MLP neurons of a small language model. Each row is named by its layer, matrix (up: input weights; down: output weights) and neuron, and shows model dimensions 64-319. Each number is 128 + 32 x the weight over its row's rms, rounded and kept within 0 to 255. Numbers have three digits each.
After each neuron's rows, "fires before" lists the tokens most often just after its 100 highest values on Wikipedia text that the model never trained on; "fires on" lists the tokens most often at its 100 highest values on Wikipedia text that the model never trained on.

L5.up1531:152159068118128191111139150126109104103107144104140134100119164151071098159164123106106155177135112121096137200196121174117150101167088133137130107135087170169160128147084065110165148107159142109108125115110116115122098160099078148121140201125130178140141201120094159086114133096142151068126088168098104160151130112118110196101161140149113076147111101107126178085147182154134150116090154087158110121140108142206179114067057048065089114117141125089109105154146147109141135139132162093142158145076124148166135061139026115115136202134159111159125122099147106149113175185099110142123107177167085120181140109076148191166177165134071104136125103181112114155152100168136168125134165140146167178109117164081136097112086113102125158101078135135061130160175132120129174160142084
L5.down1531:193159149081120146125112107068110113103152115153143079161088106128157106127055173062220170170099155128095178131114141151106120149176094113122114096107123082086171161119162165141067138123133141134134126114109161065144073103144117111143075123158225133094148162078132102150100134051160113073106137162102133115175126174099100145155095088150087122118108119133126144155150106182123150138043169150129081145197101117125098114139095162164104139120134156126134137154183131148130125114124181123114181093118155151095116149176126154129123141139222153128150099127070184139137104140142124117147140129143158130157141153096130122077130097064151150147161154191142125116061081169047132182169081131105139104116139219131121106147102124104095172160145110127073180129151140095136084112138094
fires before: "\n", "-", "==", " G", "|"
fires on: "\n", " family", " life", "\"", ")", "y"

L4.up427:057161075082130118137086084181146113081085154083187148156124188134063126071147154107085100118164096135078134150144120104164153129135191116193121131140062151092121147153083141151130145152161100183137162128141159124098155138090137127142095125123066178136149088153137187137167157106142080108083123127206189135135098109106118146134127146196117140105147188099074129115128099132142174113111110125096115114123115047127168146136160079154135159136146146135151144102148197105090102123117136140084115132092113078141134089142101099141130134126135119148117144121166126127129107055120070135201120093130113107168129140131117146098148158143114162119063142178082095178182156151128133130150158201170132146145092024162141131125133159142080144134109070128133167131091143119140100083152089
L4.down427:066140091100056208172110102177086122106105140096101101175130168054131154107088158166112172070156143161083182127130137164111184079130130149160127181127109102135133182172104133157152151085126127142095152146123065117084084108107114098125168088096097125125152147131149179167137175185128141138139158068138146127116121166097133106128142098136099173122118144139118120134125087158143175133170184148108110148153104160107108165125155088106118090150183166125086109123161106160128162101157145085104142113160159148124090123160133092131087151089082142156096101122163119133134141117162101170111127107181152141112114155080097174153110159080138096131124106196176194099126091160096119102180141117134163173170187099175184115083140164133099151119061099118106125140170098162046136135119145
fires before: " |", ":", " 6", " 3", " League", " 5"
fires on: " |", "2", "4", "7", "8"

L5.up213:158105119126048186177112094155137122114129126133159127132130158151167099206098137179061177119152134146089137201148071186133148098148119144165165087103121139124129080083134101169183103114085122150163159076129132126124086119086135140130120097209082109109165165061088169141081127113156139153120084102126077161147110108084133128138140145132085123129124147127118052169141117132124138102129116124166105133126195100191114093078118141162068165141142075128121092108102081098136068137176102131187134122096103149120168124155120161063162096090123120090166125072118151153175199133089113172108143155124127135101145170128128143180096154100104124172150089126131176154099149162130134137162083114117134236143099183065136163110129123164155127162099087155124146097148097166154133120141122
L5.down213:168098097169137132167092112161150102097113156157160167146101136160197096151113138176094217136147169136129140158116114167089173094127110180160118112145147098118123103074108129117182098140116091102145112112096128160153087153179143153169178112175106111144100155060061113146072123130116146162156125173133200160155109167153144118170140142143126141125122077143087119114161094191111154148145086176156000143153160136160101096105143169147142202129170132117123095148115122133178132149139118162134097091110104165166119065100141132154129113150133120108137095141171149166149186136102117132106111155137099153110119131108197124189121114086141088181126079114112163137132123122101098082099088118113110125130100181111166101122070110142150123131125141150150168069128123204117103050087132
fires before: "-", "\n"
fires on: "\n"

L4.up568:148172118120111130192091188115170109081175119108146183103136183126138126112159106104101126152132115088122149136115156129126120130145112148159110152134053121145144141104142138116136135139140145120138126110128127187090127166144140118104110159131103135166105165121131086029143162176098152147137098078125149134098076169106129129125154199101190100091190145147139101175141126117139174157147167134114175110097180102126185087118042143055144148066155106089124119121105080090076088131129076123113101148139132157061168093154123110162107152128091121133153115145107105118114132086128110179144158120175171187174093214141183115141146172108112159122069147095113195085105158102100123028120118096122195101172174111094056152120135155081123126127135142138150125103122151129183155135087158
L4.down568:157108156117150153153098108146189117082135156123127150121094178105074088167099179148158101120117127088088142148046120127158179184109106110133165136094119108117160101124130086136097118128139121115101092169111088083126121095117152090151098135148110173162111162115115109118083127083112126162069144154137170120060108193099149053167201167154194179118169143096139146144166163115140105100123123120129138175144154122140120130131085112078129079133107138107146138180128182133166132164136160085145072097102094160124113114138157151096122157089134158132132103104203129124086167087132130228055084125118108103162140235142159135135140122159173187126128122116163105123166161110097104086099106135172169121125137142098158107136160075085207158125127101157103096073133160100109058156114095
fires before: "==", " to", " ==", "y.", " player"
fires on: "istory", " following", " career", "areer", " centur", "ording"

L5.up68:110178084123089165173155066148124073165133167147148179140166171136140146112111148167132134184098126156137135133149065123140144142123145156130155126108160133214121059117154146142166138123100126189078158101134170163115116129156152171102132127109107116161103143085124083141135124104085123113179128168141091124171130176191208135127133124133141099135139109151082092174175139159148131147115056166119137178099128090154124098127095096174097111139076131089160163105151165085130086191172159078151051117165107069149119158127096137087110218084140109171068172170129125113105072070116110122178133068123100090141119075104074148100168116145079082143112132128057073166161108076147097091094057087152095099092157055149131111101152136110086132128187099157127147107108152135124135163115089
L5.down68:110097106114096167253171104152127078089111143142061120255071131159122127116134168141114163147132148144112132163061126147170178097122120099134139130144102101129114167129166165117185107165134095135104105129115134169120108129143123157168118150122141141158122140101024101077142120069126148137132137117098137136137163195125131089135111106167122175152084157199124148121076131146165126106134152115146000134160121111163174101150155118139153115183137138099087092071108163169107137110180079156090123152148126126101159095117110130155100142100177183112128141153129153111156168139128124109098106141124082098127155133070134129086140138103120115127091098164170139158108059133133160125100144096159125100177157121158130125137102116120082131111146136060078154087134133121142115109126130
fires before: "\n"
fires on: "==", "===", " ===", " =="

L5.up1637:112166134136121100140127144122121099135147118091108168132193150092084149118156143076114163125156147069162113135121074152088068153194151141123129145096161092107101146105128125110168097104162049122128012110062050184200170220146139139106117115146159126135105142145173167132167097132102163147082129136145080187135147080138121153089133105119167136071161167134123112173117117094116097147148111213140131167117079143120146154136154194204132143143112089203100160181117178141122097160126106081135128126175136105087131143107098108124139136168100115128107101092168161062152153085101088105138122139067197194066106135127086144149116129100180102112139083128063129135116140096131083150144105103115163156132142138136136113150125102126145112141169110113113166167081125204075165199121111
L5.down1637:132152130167105130104163082144149116122110099097099169141127191126103114138076158141150148132135201143110153136075118140135107118125062129147168135137115134114165138225093129155153160133153139076142146161085080129090109135096110108173151063147083128146142034103150080146076133086074180125106121198114149110156113203098114112181095120101124136145118146078142171145147158149127161158100098159100105166205109096126116124102186079133173104104124164125093079091107122214161196156176153155153149116134119154108150122092066169138084147120167114082097104102085095148170169168114161143142089090138089035158171061141111100098143155072090099138107163130123106129121090143174162118100185133099135118139157121165121111097138058099156165123184154117075093106177101129131160112149107
fires before: " to", " not", " as", "in"
fires on: " did", " moved", " sent", "t", " returned"

L13.up809:121125128152097119177104182135099142178097116076121201120126134109053130125144096080136176147136104121143113185064155128132158168094098129124190117057098099107143112173124136097148131172108152109131193070135182162059141098158132078122142217163134119161115100141099124086140160170108126171160141122156073090168093148092156133124111117138159130150181176081105131197086123166131118166085086146175163082132123119125098146111100119166124086117128118121057118100152184095107115112153122126185110093084099140112133121108080143134137128104110131188040153115113202165112117107144097150116193128144122099150136161162158104122183147101116165136099126103123142048101099215175170106106150095193073101179128125120192127078103157118092118180147108114117116079097173175164102171122126
L13.down809:136099156190149183109133207107139124136109142076153125108124076084108161138154143149108121172067180094146107158100162116140208174155126100178204122115117114147159075104161132136187092109132136146166116123059106159126104122142097130105100112163112109120139171150113052103116067207102157140122077090148103161141161155125143140139186152164149131214132148162115139133124152165133094133153102127111145117089103121141107126152186105134124145153116139125185119095090095121185142087123163179102080155104152157073152108124124117108102154051114158104117100100087143128133135164148066152141155040070102157143146101152120124130129155100161150109086142153123108147144048135106121105149146159148081105178173116094159099109142075116150149114142166162143133053083159094119121146101191
fires before: "\n", "|---|---|---|"
fires on: " =", "\n", "|---|---|---|---", "|---|---|---|---|---|", "|---|---|---|", "|---|---|---|---|---|---|"

L5.up1176:113147149112148159095177113105145152161076109151166145114128162110128133100150080159102098158127125144130145046142133130133125153134137151137119100159062133120145136097147113099157155108159140157083145151039134140096136154086127144124112171135117097112062189150136140115095127132069150153134188121068136137179107125196173106085076150164117105096105130106142104106186135153125147125105092118125122069041154114140099116124118107136148127158099161069137124207118147089133143155144122110094117046030152114177137110137116137122178155167117148097104108178138103188107135164131122083114136162168098170178129193133133154145112187122134146173111134109118108177127110154104136169091114147091151143094113124158096149113139088122064076176119144162117104067102205209135112115115130
L5.down1176:129101169090146105150173101141145129138091144108160134122073100124110086081127188158110130101128134183124167080133134092136132132193128176138123106177151106078071166147135134129096144154128116110182168162095115111114107140087147105119098125167105172133145141095144106172104236179199101142102156164054136082146099149186129121159084172079147101105130110157130086112127106145173116164071115115123135101125093168131105113094148124085178133097114161140178122114142189134160101216100148116046129105102147139162153125120107078175184132118141138190123127102141081117123049165119149080071150158124094176107147119112145148131115131143168159143123143147145114127160117164084158125154086127185124069122104176144075116092145173101110094133083173154125112118156144099156092120139156
fires before: "\n", "-", " Party", " Preceded", " the", "|"
fires on: "\n", "|", " |", " as", " from", " of"

L13.up519:110123131102105151137140135130171128110093105123135153122135134140139106118088078161094159139129133076072115131164137105153195196170116142173198171096076169178137130148131131103184146102134165160135199157122164115084151157111098164126108123133129114162058141075049097114146097148110145155086118136059137128144124132126116180127099167130063144146125125108079142158110167192153203238109115139168136187097102154096123165174119051162086162111057147094119087123138153188153154136151143129095126051124133146087126098128058131141146131156154118144102126152103182180101125126100137110113127041158153116144161119134124101089168140104094144161097157102105092124140109152121141124097105125088073158146173096089083138121136140105106109113119120136115083109158159189121107165152075
L13.down519:101084134122121156164166092073088164116148093141126145164110099119140134183066061145095105132118139104114132080082161077152170144143105115138128141108098126147175141130115113109126149132111130123139134180181119138086112134079119125162121133127184128143118126078054070100102109096123135114184145117058131129187157104113104144174119203146107110160095072139081113142158177177134150163136151130104051160144113165104130099133125063160117165124114119083077133143197135129181125072146104172041198115108154148117160061140131176155133168108152168088098157079094095165103146126096150204100194110072144138107143100105070112085141149134098166133141111163153119107175116092172138140070164159131143123107192180137108096159092068155091126108094146104080103104147122186156126117134103
fires before: "\n"
fires on: "\n", " n", " =", " N", " ===", "==="

L5.up1606:150104079139070171147158145124103123098099106147193123101101123106095133157091107121106135174130108107133067081124109146120123119130151141213108088175075153136153132151124123120083188152199098121015103167105122134121155150074097102137092136112112150133148199065127162061095118149075181138141149137188125116164117131138110156145155137207152131110126174116153129167123124139173162189133105132112112090111145106146117132126123155115150119126101151120134123140131091115141083093132051127128122150081154138151117099107119146149138124150126132084139107125129137111153146106094167114143212115130059103184189207157153156121126143083066174150091119114122156137153087125147169131112140101113216206162155140142065163088112123074147140140117165149077117095125159167114113174091151
L5.down1606:120129136130128130102084124093124140114161158108104112109189142146135172162132102165198083121185114069113088109091137104179143141110105140121093136113148178093086156130109140169142135138165129061081121138142131135135155135132091106139129105132167128116140117114089100158052086107128140164138146136115102121131141167135132176135115161111167107153126144097174140115126152132157172143043142134158090111197107102074176132119162081094109160159133181140091075155137126164137143159145090149140138105131071142164098131092125093116126097133157185101155133110119150131172111132155112161150155162082132136156128101132138077047058127124105201084159094082181202070125073113125184088138172061170126150138165187147077096096090114130095125186101079127084061179119104126142137115141125
fires before: "-", "\n", "|", "==", " |"
fires on: "\n", " Canada", "istory", " country", " Country", "ER"

L5.up640:121154118167106136119190121086134100127152118207186123091103158094137079136083111126145206132170158107111134167135141167137138179119109131129115096077080134132120097118112146102167163152193059165113109154085137128161147127169199116113084111109091166168113090092090124081147124150148094160131126113175154095064124188107094125131109120102125157119111117107108152108137171143125178132168044098144191126110185049126129130172152115094154128100118138112132121100117055197120098133084138185129118119085088117123131127120094113111132160058115107147156135093168074152107152113161135145172164127109038128128186127105141146111143101092034076128090170156075119128148128139130085123087166141208153101087102092060107111122148172103096150170150089156149161158103126144158146183137108
L5.down640:079148149156090137114119106117084089149137105133085090102107118133126103220160099188135183171116075151183116149106067093154065136122116128104098099155124127116122075153174075112178114127146136131118134192215189132134119096084192160106134103139114103116052209150105148109127097084118125126154104126183124090151116164191154112148120115099122161171131125178145085121105099103143110118127036136112001130151127099150069129116132130180168097128089123163175152117119111112133088139180146110164075080177169085204073103110120187098132117155177149119138101114176102129110160174171167182164146151126112096089149084114142126150150057083141117157113139078181109172095118106083167082110152105091129164124118172148116137122139144073153166116153118150146166095143152135113140149083119
fires before: "\n", "=="
fires on: "==", "s==", " career", " =="

L5.up1445:131136153164145141157131108091185113120144100180079053114173148171105099103133078074180173126162126156092132158156133115137149149207079110138138074134079109153107163065178059139192148114089166142187152135142115113101138100161167154105103118132145170142103073113079152105138151132137179084150172131099080227113084124110072157129145157132147083129150126151087121203129157113111185198121104173190148068110120071134108078125062127165103147125047128149147103111126115148134156108089146113149087132117135142104202085163075160179150109162094112103129144154132129104110109174122109161154107111150174136075159144113123095146094151137121193146086143079116096101092164127156089123150072108107196114136082085085157109110135133050083151086107220082199129129106162124139188123113176
L5.down1445:074158186189130152077136152133088131103130140115088086161070065171090144133152115158135124129121114152126138201106153095119084090144082071109121123133129115176146131076172104137174069078128112139181121141161063124114112152133162106080066132127129072110097114106141152098128090137169149108113197167127179113156173127138103154127108101114165158179164164191109085168136167072132132149200138118113151143201109111158140108141136148103138130140079102113178164080123192146138136111133095161109119109134164116191161155088141102199125127128139176133082091160121137150128136105168177125110142108123090138108132185123026078097111136120118127082134138123152130107108036137122122088134160138079132161102110050167092154119154103166129081119132153116121092075134104159149122112152147
fires before: "\n", "-", "The", "(", "===", "D"
fires on: "\n", "i-"

L5.up1422:113145133167079145143116113070109095136167118226181116138118148144149055175112096126161210097178140118146117184121122145148133140167097123113099104073119161141109092112146130116192180148215087135170103143091165098127159124090177151128097078147128164145123181108077138118149112156125114130158161162149131128081045158093118106123092140114161181131130128128126172119144115131136159168171065133104141098085182048095141150155146107115150134182105158108110129119135077200091133137118089137158065106109128129155029082127104106110149132098128100111128165113147109156138178133135164131140138125136062194130142111104132115154121103086123071151086134109113125162183106232164183124127170187143132096097121069082132091089113170116103155146125151116121133166111158130137091154112125
L5.down1422:130164110117087158133131108109151075165178103119160108183144176144138109159117112143123214090166136074110110202153109132134130165135074141121135124132091190158126139099152134097149205123188148151143084137172115138138138186118163161139107120130058159131083161122134145102092124114083129146150154163141075077124119148154105169098085165126121140164107156110099145088128127198159171110141099139132025115062166053142152143128140067108092114151123103094171161121136103157139102163131190099128109102134168100176141125163089096082141145070097067135122168115242093173111147136167129152147123098110112114113166130139111110167143148082087135167125106120075131118173129141143116169129189167147148154101087080118126106069142122057101146134132102154122133199138106131117164160106138
fires before: "\n", "|", " The", "-", " |"
fires on: "\n", ".", "s.", "s=="

L13.up706:053107120104132103140150075178091119087115151113102122104168149084150122164142135101099132167175121075150126120179147126108171140140110134180154127129093102163074136109152058139173043076147083176152182060153124112147107149122161106099139183104150102170135065117120164169208083070147155156112064150100151069092126115164170109093142165097146091129175082133122096113100101110105151140145080127143161096120126124070106117089141115206113222128143161156121072146096144125115040168146137111156100126089137093141110075158089100137128130137071085123155170081110130191185106114141133113161091063113086123180157123124124125092133107060159164107101104179163175119153166110159121166148122148131111093140098129112135113119115101133108091169138100132163129163095156117148037112085129
L13.down706:187104136127168129172134126149106125117100128115132184095129118147163103170121103186126100168129192103169120094169103143139083117139043126117174126157100083135163134144171167146150113111126091128125163134109063114126114162048130123166105154177081099147108121174121158160097094076139139139174172124169147162157119128136143139051157183099143143098120143054167081110168164121089108114090164134116192100122086106075141155108135100089122105117105106136175146147118120079152159115108134124124191050110159129153155117172105144109165141131127139117152149138226109132130138171124075153085177142085137151106074142134095163073097102101137099107162136047106139104126094103106145106128108127106116070158145124139167171121111135103063170146088131143157105117160179193141182141086127
fires before: " |", "."
fires on: ".", " ", " 7", "f", " No.", " 8"

L5.up669:109129153108114142140168154113137143148149115137110120096133172172105153107180112139102169140117147133104117129137151124117140183183114177167156139121105126174135116083149096120170112122148141074161150111092111191091086151161138150116125099123142140156129196093049136118157169127119111148107109106114132189121079127139070228105132150175160059147150121117081085175098138120210192132126139129147151155115151112143116084104015135134120087199141132134148108059141161106082129172138100124159063101118134136069152090149083148175131115113135102069109170120077100151114142119093131143145136086184160147112133132119107151102110152141114132136060132096098109083128162129124148087125118102131109140165136025126162138142129135057075156132063172115129076095119198134193085123137152
L5.down669:129124135129100140173176177148141108059156153114062127147136154168108146150152147116107164066140142158128095128179129105176182177148082134143134148103118097200130117089133131092175085106122128124164123100124107168096070180098209164129098126190142174183131161102057106072132120112073174100076203134150184162229132120181106164116129105241154124098095131141086101145122107145193147182140156083127143170139142138102141102088138088102121127133134195114138122087140188161112157142163131117126121134075128134099125114131102148167143143083165158102095152094102093138126199130141120072106149115118079139173136141125115133102112144104148116106082118120138112080156090157189194111140137106110143080173149073167152165108096097075112125169140103085106149071132061127167077116126096
fires before: "\n", "-", "(", "The", "==="
fires on: "\n", "|---|---|---|"

L4.up974:146112124085090184190064115154072149157101131114092139073159117102120125144141113132087176226165120111073108172140107132141168080205130152097173080112035158113137173151072068192160117140123105137109131106098137174084123154119085153091208203110049160163150133101128119170104126091107176129108115139121113129193123157130104132117108106178147089127116154064082134143174176144134165107106114161204116078134123106179139104104094159043077115140150129099104108159153140059145191116095138063149142128130130118095129153128059174119146175148131149136123144084177146140151099148094107143118158155135132144139149145149137136161110127115147141135158113155136152082116079154131161199122142103171107154097102159171127098143105132111154145108086093155126124130126114153099130135113100
L4.down974:173056106120169138170120189152195124123130109145126151099134118117142146129117189147159157133125252119112150131147136174094179055148081168175071123153170093076073100088092110141102076118125094109155099145143121126114152149134130100093158132142118107097139150123059048118111147124154168156168113087115161132117138136129122129143128112121119122121139123182165076105163151137137097205120129125129003155198082190187106089147175154138183151122115174158082116166102136136172122102149092159102144124071137165159112145101122082154109137126118169095136161115108180118140082083093176109097167118122119147191093104156162136107125124075118114143093095114121137182093107111098100158129111120117094104103090107062160052178131104150135144092141188124153119119131145156133111120083162
fires before: "-", "\n"
fires on: "\n", "es", "==="

L13.up700:086135100066143162159103160115083155103126084128117108142157161140137098139188176181102168162087129130106100144094125083172130116186128117180157152108078149184149057100141158133145092150174165168156124119130160149097127139132141162119169037075088166126103119050098129152094152148078162162127138081194130109082079114169118090127101195084151077155128114082087071140084167093158133159100145204169124085112137100147103120049120152185144133160134134116119108169189126115105098151167149136099124113177154132072101130162060119101141107080129126061095136140124125144179191125166144117140116148185165133164126116104125154151132124156123070156148102122112140131117122123128124084106124087099150131176136163119179136116110105089149147174116157126160136108112146163071103188085165
L13.down700:102116138148145195181154077079038106101214129150129158165104103212162085118093093189135134092110122109129106149092122139165130141069184091134124119125117141116124082135116115133082164107138087115102154125137110098077131135126147119129105143122127141107098145180101109101151136116131146177141154174126140155189107142116116139164137128191201155126063108158136111084154120062121184098102153136137000130184141109052106112142187142125097094116094109114094120118124121163147171136186102202131193127185106146108115113135141122094099121089119105104122144076146124107172152171098189163107140167115136123101091134147064137103151098113119115107102114152132126114110093084108189131089142155184118122164151184180161105122078147136125118147160161114154146133152206154051105126161115
fires before: "-", "\n", "C."
fires on: "\n", ".", " D.", " C.", " J."

L5.up1590:103113135183125147163168126116183133199127149178115083062137179108101167158172106153176204232173142115092147114128129116130147197173124122145168088105118133174149133114077090100146154108131141108169127154129137157062137113138128187106123168140144153144108109103083157098085133139138172122097132143113106163116087126141061148095078142163174085129124121095109105188124125191168195155116207153158129125086129077159106093083103119080124099145096158124137155106164110102133141137102144108148013120087143130120139157104074173142157164105102138139125130064095113130123133151092143113164176135165138091166152115157132104102149154107101185138099096123085108106131115130110098112113112103120140117126088091084138134102118117093083171098121169122145099102064122122182136152133143
L5.down1590:092107174158167121125189181128104140115146115131173153133109121161105155101160112119135114130181199116120116141161146070140112122135102142117139162119121084207157135092077140116171049114109118075152096176129143146135148156131113150093105176112162182159158113119122129115157078093102152116108147141079145112194147148124124152135082086155135040160130114163111094135110136134136143168126128132188163154161122129172143170109154073095163099119090169143125108111187224143167171116120117114146107145105141097100187111090109158162148145121167171138065112157131141125084121066078135145094135095110115152126152133119097133083123123087164117119096161119105103073113105083134122150158179143120098105142187109158158084060145180157079111118155096175049082099098067104149120141142117
fires before: "\n", "(", "The"
fires on: "\n", "|---|---|---|", "|---|---|---|---|---|"

L4.up1783:103127114143137196142157124087116110131106120156096126113144175088088161121094143137181178124122129101108161138126135128138161159151146134143167105104084118136129172067156133129169111075144124170179131167124138114083136198191122118104083139144132117174099106054066183093175144183139192129164122135065057187108140099134070116116133166121111130159123157102109115184123152102118206152119095178227129118121142111153117080099069169138103132092098133088137146103172099136142126134126103130108117128161135145064212107130087127176148088154130142087084153148150105103148128148151097136098185112123169126144153165164107159143059126110096211146117108079042131133093163169169124135126100085124183095118072114112118129120095114069115120116088142115190100088101072153099134189191172
L4.down1783:100132127129219124149128121101115140142109112097143077178124067129121135114154176166146123139109142188116126158153180060158139156143068087135141168134099123158124105093134152121187060081125159132169163143131182103096152158117163116141071145139125101190130138013075129081149084122141146096107191171110179139159173154131134163113115118148148100174096091209114132145113129129122118160120145122140104146143139107129105128127175116140159152104096145108169135056136156116149169115119130155143085188086158096109140120099155179182057142145143160094133127092083122128151128116134147133122177091133105110200194082139089095113119125136117169135108158156097133093143079086145174122183145139103141105113128114127073121093160179138096148162116088128076080060117108129144119100101148
fires before: "\n", "-", "("
fires on: "\n", "il"

L13.up151:122099097108099126164150131164146131107064117128095141122149166124106143097124103165149195181121138117121070197107109144111163100063085124150151121075133164187131113146137130112144132100151189139147079105134114096152167160143084185102173149090183162161117151105146159071142160167140138168138080171093054141134136148119104177107160131163149101128104122159114118192073121173116128157102164129185133170100125107124133149159137129082135081113102139112136104104150124095193086123215157083061136171117132129144108093147077114062159111146081128213128160102165113148107155139114122140150102099145125076180156191126142152103140189151114149148124051078113157146155184127084138159133141158070155128173095092119087109110086150083102176154108143128132151118065093163131092171072151
L13.down151:139119174120118151126131156065158107125095063130124105180100093144179144128113125072108118112143152104147157110100159120196142108067093127162080193137165100122133123166158179149130160141118134132117131107196092134071076082146155167191148125087131166166156109096115101118151090109131125113110129142169091187188146135114073155110138100149086095131145083163112126100116116131157108141129139135072093124134105087066081106144175136115136078107162161125122181092156100098095181127133141146109150153155137158067126061108115107108134132189147170096153153140127122169148195111077139167129135107131144160117090120131116189057134082101155086051138132168117204196174050126149128099111127097125172119110119161125109051120133142131118152164156161131095099115072133118173103124140188
fires before: "-", "\n", "ough", ":"
fires on: "\n", " th", " |", "ince"

L4.up602:168125088126115165149164088156137139158096137145084142120136162152089119138099102118165146156166098131102145161148082168096110132175103139132197115132035173154144124085144127170157062081124127077171147117168190181056128130045072109098099250188109073115137103072091163135162117141167130107140082078138064186134076144075139143121133127150150113103103173118102105186135120114093158162147103129156105141147158129114117099131120064138094147128104141147106133088146140138114081132144118143140072176060123143086115088110109141161199115123120104099129124080116128143167185168134120130121142179145138095132143144104158150169118144116125175164153080125147127110098144205107107149134091117147161176164081163092134142102094083146129175120125195149078148085097142169129128133169095
L4.down602:146103130193143069146107125132138121193135166123107149163103138140134139092137139157150127152144178061144140156125118160121146123156091147139084130196130089069129127076166139151115125112102127145126099113142104106155103131152130144138125149154081053115121059128076056152090152083136062144130121204171150120139137164191152138144122148073108154144142150152115116137179091109157096150069144118131134154136129164135150133084135137136119130169190093155118133132091129083154081153152115122176050067140081198128133100111139136184127066147126111108103116145219144189148126134122122125132143156148112107136114139120174091196133150112127056170043106161118118125127128096053074176112076094057147094082152149116096115161116101168122120143119170161126153106090089077185127125093179
fires before: "-", "\n"
fires on: "\n"

L5.up1481:091128108121108163139177163127123126126123165157130134140170119094123160163163121139166176131149160107103178119242089116151123147122120165171166079098169092150093127132148177145132087109140112135119116100195122184165145093213121147128109132134182076204082141105105117120186127121107174202112148098118103138108146145210106143110095146124100127162134164130050128117133091161115131091106025168191143197089161112145156128121113109163133161118127134102123185165167110073081089190133138119145113086160131094139137110094115082112161175127103124105098147139124145105119080100101090088118157149154117104115062138154147151120138141154121119128082109152104147102171140143126097163122063069158154086190154160087148078109101121096114173162120133113132105114056138155175077100124126
L5.down1481:119131139099089179134142090163161119100134088107145097180110123176108103178110117176136102138102120146086175124108085165138132110112105139201125154146154171119094114101115167125118131140105109119128108177114142130193127143179108111054109029159157109163109136108120126098163085186136104121132144140114176113108118121067101153179108059182126138105115112095190092117139107126121122134142139083125137105138094085130142119094158135081169120122117080107219117156114104176041071123110050100134147115157217084131170172150170161123152095100148118186077151162164119170142134150158178099148107174144142112138173111117162054160203148093125119088138095106202176141166101126159100111128125165157157161125154084093110173123117117086094124123157081171074156113109124073140192152170085
fires before: "\n", " the", " that", " by", " for"
fires on: "ed", "s==", "s===", "==", ".\"", "ized"

L4.up683:159142136126094138142101109160139119164081120139179143064127118131161119115090090125098137225148103074072108110106098207112117150161099151130144072141123162145105120070157093121160153122149075114173108141122148197142116161103100156105111125169108154125118149024090100095116122150109129158138070169129105206175096121172111115102172136180084066100114143141113046159159122218147179139143150134124130132117163101140063126148110116148096181135142099130127112090155110123152112103138148139193113092038135132144133153166131174115166104114117119120117115133141182144122099120123089110111171100085119137174171189146160157127108149132089189187139130120114140051079085143097118133097117118131154147136131179137129152111161077150122155139110142143101160103148133138178174166133149
L4.down683:203086088135130159154091169142146137149140154137131167145106134099099070148128131169107179139162179122091130173103061140096165100123108195112105119153136103121144104056119138121221126123131131110107084128109174162187085124210084170117199108164098117179108167080087125152058117121144123186116168163160159159148141150153161118077138158114156096140109111113086065104170117188114133165154117150153047135133117168118079096130156160161106190121185169146132060107080106124211129151113118161176087085087063138188102113099133152145098114153132128102101113147171154165164134090096141119119117126072082174123117089173172145171138136058125129140121122126121117134127127186096175134083118153168118124116137136140126090075148126170115114102136112162108145164141144107115058096038125
fires before: "-", "\n", "ed", ".", "s"
fires on: "\n", " follow", "elf", " often", "self", " father"